Part of a small language model's weights.
Size: 8 layers, vocabulary 1024.
MLP neurons of a small language model. Each row is named by its layer, matrix (down: output weights) and neuron, and shows model dimensions 112-175. Each number is 128 + 32 x the weight over its row's rms, rounded and kept within 0 to 255. A neuron's up and down rows have the sign that makes its largest values positive.
After each neuron's rows, "fires before" lists the tokens most often just after its 100 highest values on Wikipedia text that the model never trained on.

L5.down293 [138 128 151 115 190 138 132 102  81 102 183 121 124 139 103 194  87 121  56 164  68 120 199 129  82  78 132 126 135 119  88  84  82 132 113 178 101 192 131 180 169 173  45  79 159  98 181 119  87 120  61 155 139 144 119 159 132 123 115 144  79 124 124 178]
fires before: "t", "p", "it", "per", "pl", "il"

L5.down276 [157 114 228 113 107 140 153 119 143 140 124 113  80 107 148 181 112 177 163 150 134 170 153 159 130 138 111 123 139  85 133 118 124  80  99 124 181 151 135 181 151 111  60 135 167 135 141 167 144 135 106 129 102 101 163 126 126 130 107 144 104 132 200 162]
fires before: "f", "ist", "es", "ic", "g", ","

L5.down92 [125 126 119  94 137 181  92 136 135 162 152  78 119 127 146 150  94 150 126 102 204  83 161  87  95 141 172 119  97 138 143 143 121 138 151  63  98 124  84 119 130 107 153 152  49 160 136 190 122 111 224  53 126  91 125  74 185 105 131 133 126  98 152 101]
fires before: "er", "ral", "al", "ers", "re", "pe"

L5.down303 [146 100 115 138 140 113 145 125 114 143 150 115 153  87  96 131 146 159  66 183 171 136 132 112 104 112 163 149 160  90 173  89 175 141 118 102 113 119 126  83 114  88 166 127  99 127 150 157 138 141 121  86 124 126  95  86 145 169  83  83 141  96 128  97]
fires before: " |", "um", " cent", "y", ":"

L5.down285 [167 142 123 187 125 114 124 122  81  98 112 127 144 161 124 131 150 132 127 107 116 127 109 168 127 127 148 165 188 102 203 155 112 150 149 146 123  94 147 135 111 119 178 186  74 122 127 140 106  73  85  80 118 112  48 133 167 105 177 165 136  83 140  50]
fires before: "d", "m", "v", "r", "ult", "ap"

L5.down20 [148 124 149 150 128 122 122 140 163 150 114 115 116 122  58 161 173 134 104 146 167  88 135 164 198 189  98 115 124 116 145 150 108 141 154  60 131 169  81 149 134 161 155 138 165  80 124  73 147 147 120 120 149 153 110 128  97 129 110 119  87 119 105 110]
fires before: "n", "ic", "ist", "it", "i", "ig"

L5.down196 [ 97 131 101 126 132 146 110 169 146 116 112 135 120 171 169  86 108  80 201 124 175 158  92 119 217 116 196 137 139 100 142 153 156 133 165  82  74 151 130  77 144 160  92 122  70 113 169 143  81 110 134 140 130 129 136 105 158 134 102 126 143  84 193 153]
fires before: "ut", "ect", "a", "i", "z"

L5.down34 [136 157 158 132 137 134 122 110 162 100 120 115 161 100 100 108 110 123 183  61  98 150 143  63 111 146  87 152 145 108 127  77 109 113 113 113 107 131 164 148 119 110 109 128 138  73  88 128 204 144  62 169 142  86 178 166 100 153 202 180 197  62 152 148]
fires before: "ed", "c", "es", "ts", "ing", "ement"

L5.down64 [ 56  91  93  99 134 118 111 125 133 121  92 111 140  61  86 131 150 164 113 147 161 140 167  89  69 190 118 101  97 149 192 180 104 121 135 122 114 107 106 129 168 148 182 138 131  47 110  98 129 155 198  91  81 144 122  92 116 128 142  92 127 149  98 163]
fires before: "les", "id", "ac", "n", "ol", "le"

L5.down438 [101 148 116 125 110 132  65 172  71  96 168 107 147  94  85 160 135  66 127 135 144 106 120  98  75 155 143 144 102  84 143 172 115 154 102  94 120 150 165  75 172  92 164  65  70 113 141  94 162 172 149 129 146 160 174 124 158 182 136 120  95 111 103  93]
fires before: "il", "er", "t", "pl", "in", "ina"

L5.down113 [101 139 117  92 131 106  96 117 121 146 129 115  79 117  23 152  66 120 124 114 113 168 137 152 114 154 106  90 124 109 165  82 175 145 141 160 122 150 131 107  91 104  99 116  69 129 138 177 126 122 156 138 103 140 152 102 137 141  65 184 136 131 182 140]
fires before: "ut", "id", "n", "om", "is", " P"

L5.down308 [ 82 170 220 119  93 123 117 165 151 119 146 137 137 131 185  85  98 137 133  87 111 130 127 208 172 125 118 182 132 117 115 121 112  98 155 124  88 163 167 135 129 115 119 107 116 125 214  87 203  82 107 121 112 161  72 137 139 101  80  91 118  92 157 133]
fires before: "er", "re", "if", "pl", "n", "an"

L5.down256 [171 138 113 103 123 111 147 161 119  10 112 149  98 180 107 180 131  98 127 136  77 144 157 123  98 173 169 142  96 148 164 158 137 113  73  99 108 147 129 139 142 133  85 152 103 202 144 135  99 134 110 179 127 115 138 131 109  97 151 102 131  95 159 104]
fires before: "o", "u", "ame", "ames", "re", "ir"

L5.down41 [163 157  93  79 112 105 113 121 120  65 120 130 175 148 115 106 118 152 169 124 141 154  90 138 148 120 125  87  91 123 108 153 188 213 136 105  99 136 151 157 102 146  69 137 101 155 124  86 193 117 162 121 120  90  93 122 170 119 130  95 118 145 108 164]
fires before: "er", "es", "or", "enc", "ence", "ed"

L5.down286 [152  75  82 137 181 158 102 152 137 126  96  75 114 181  98  83 125 110 138  90 115 141 105 129 173 170 142 147 116 134 116  84 141 138 103  77 175 114 123 161 132 190 108 156 150 133  86 151  75 111 138  98 113 175 153 153 150 141 162 151 150  76 154 159]
fires before: "6", "4", "5", "2", "8", "1"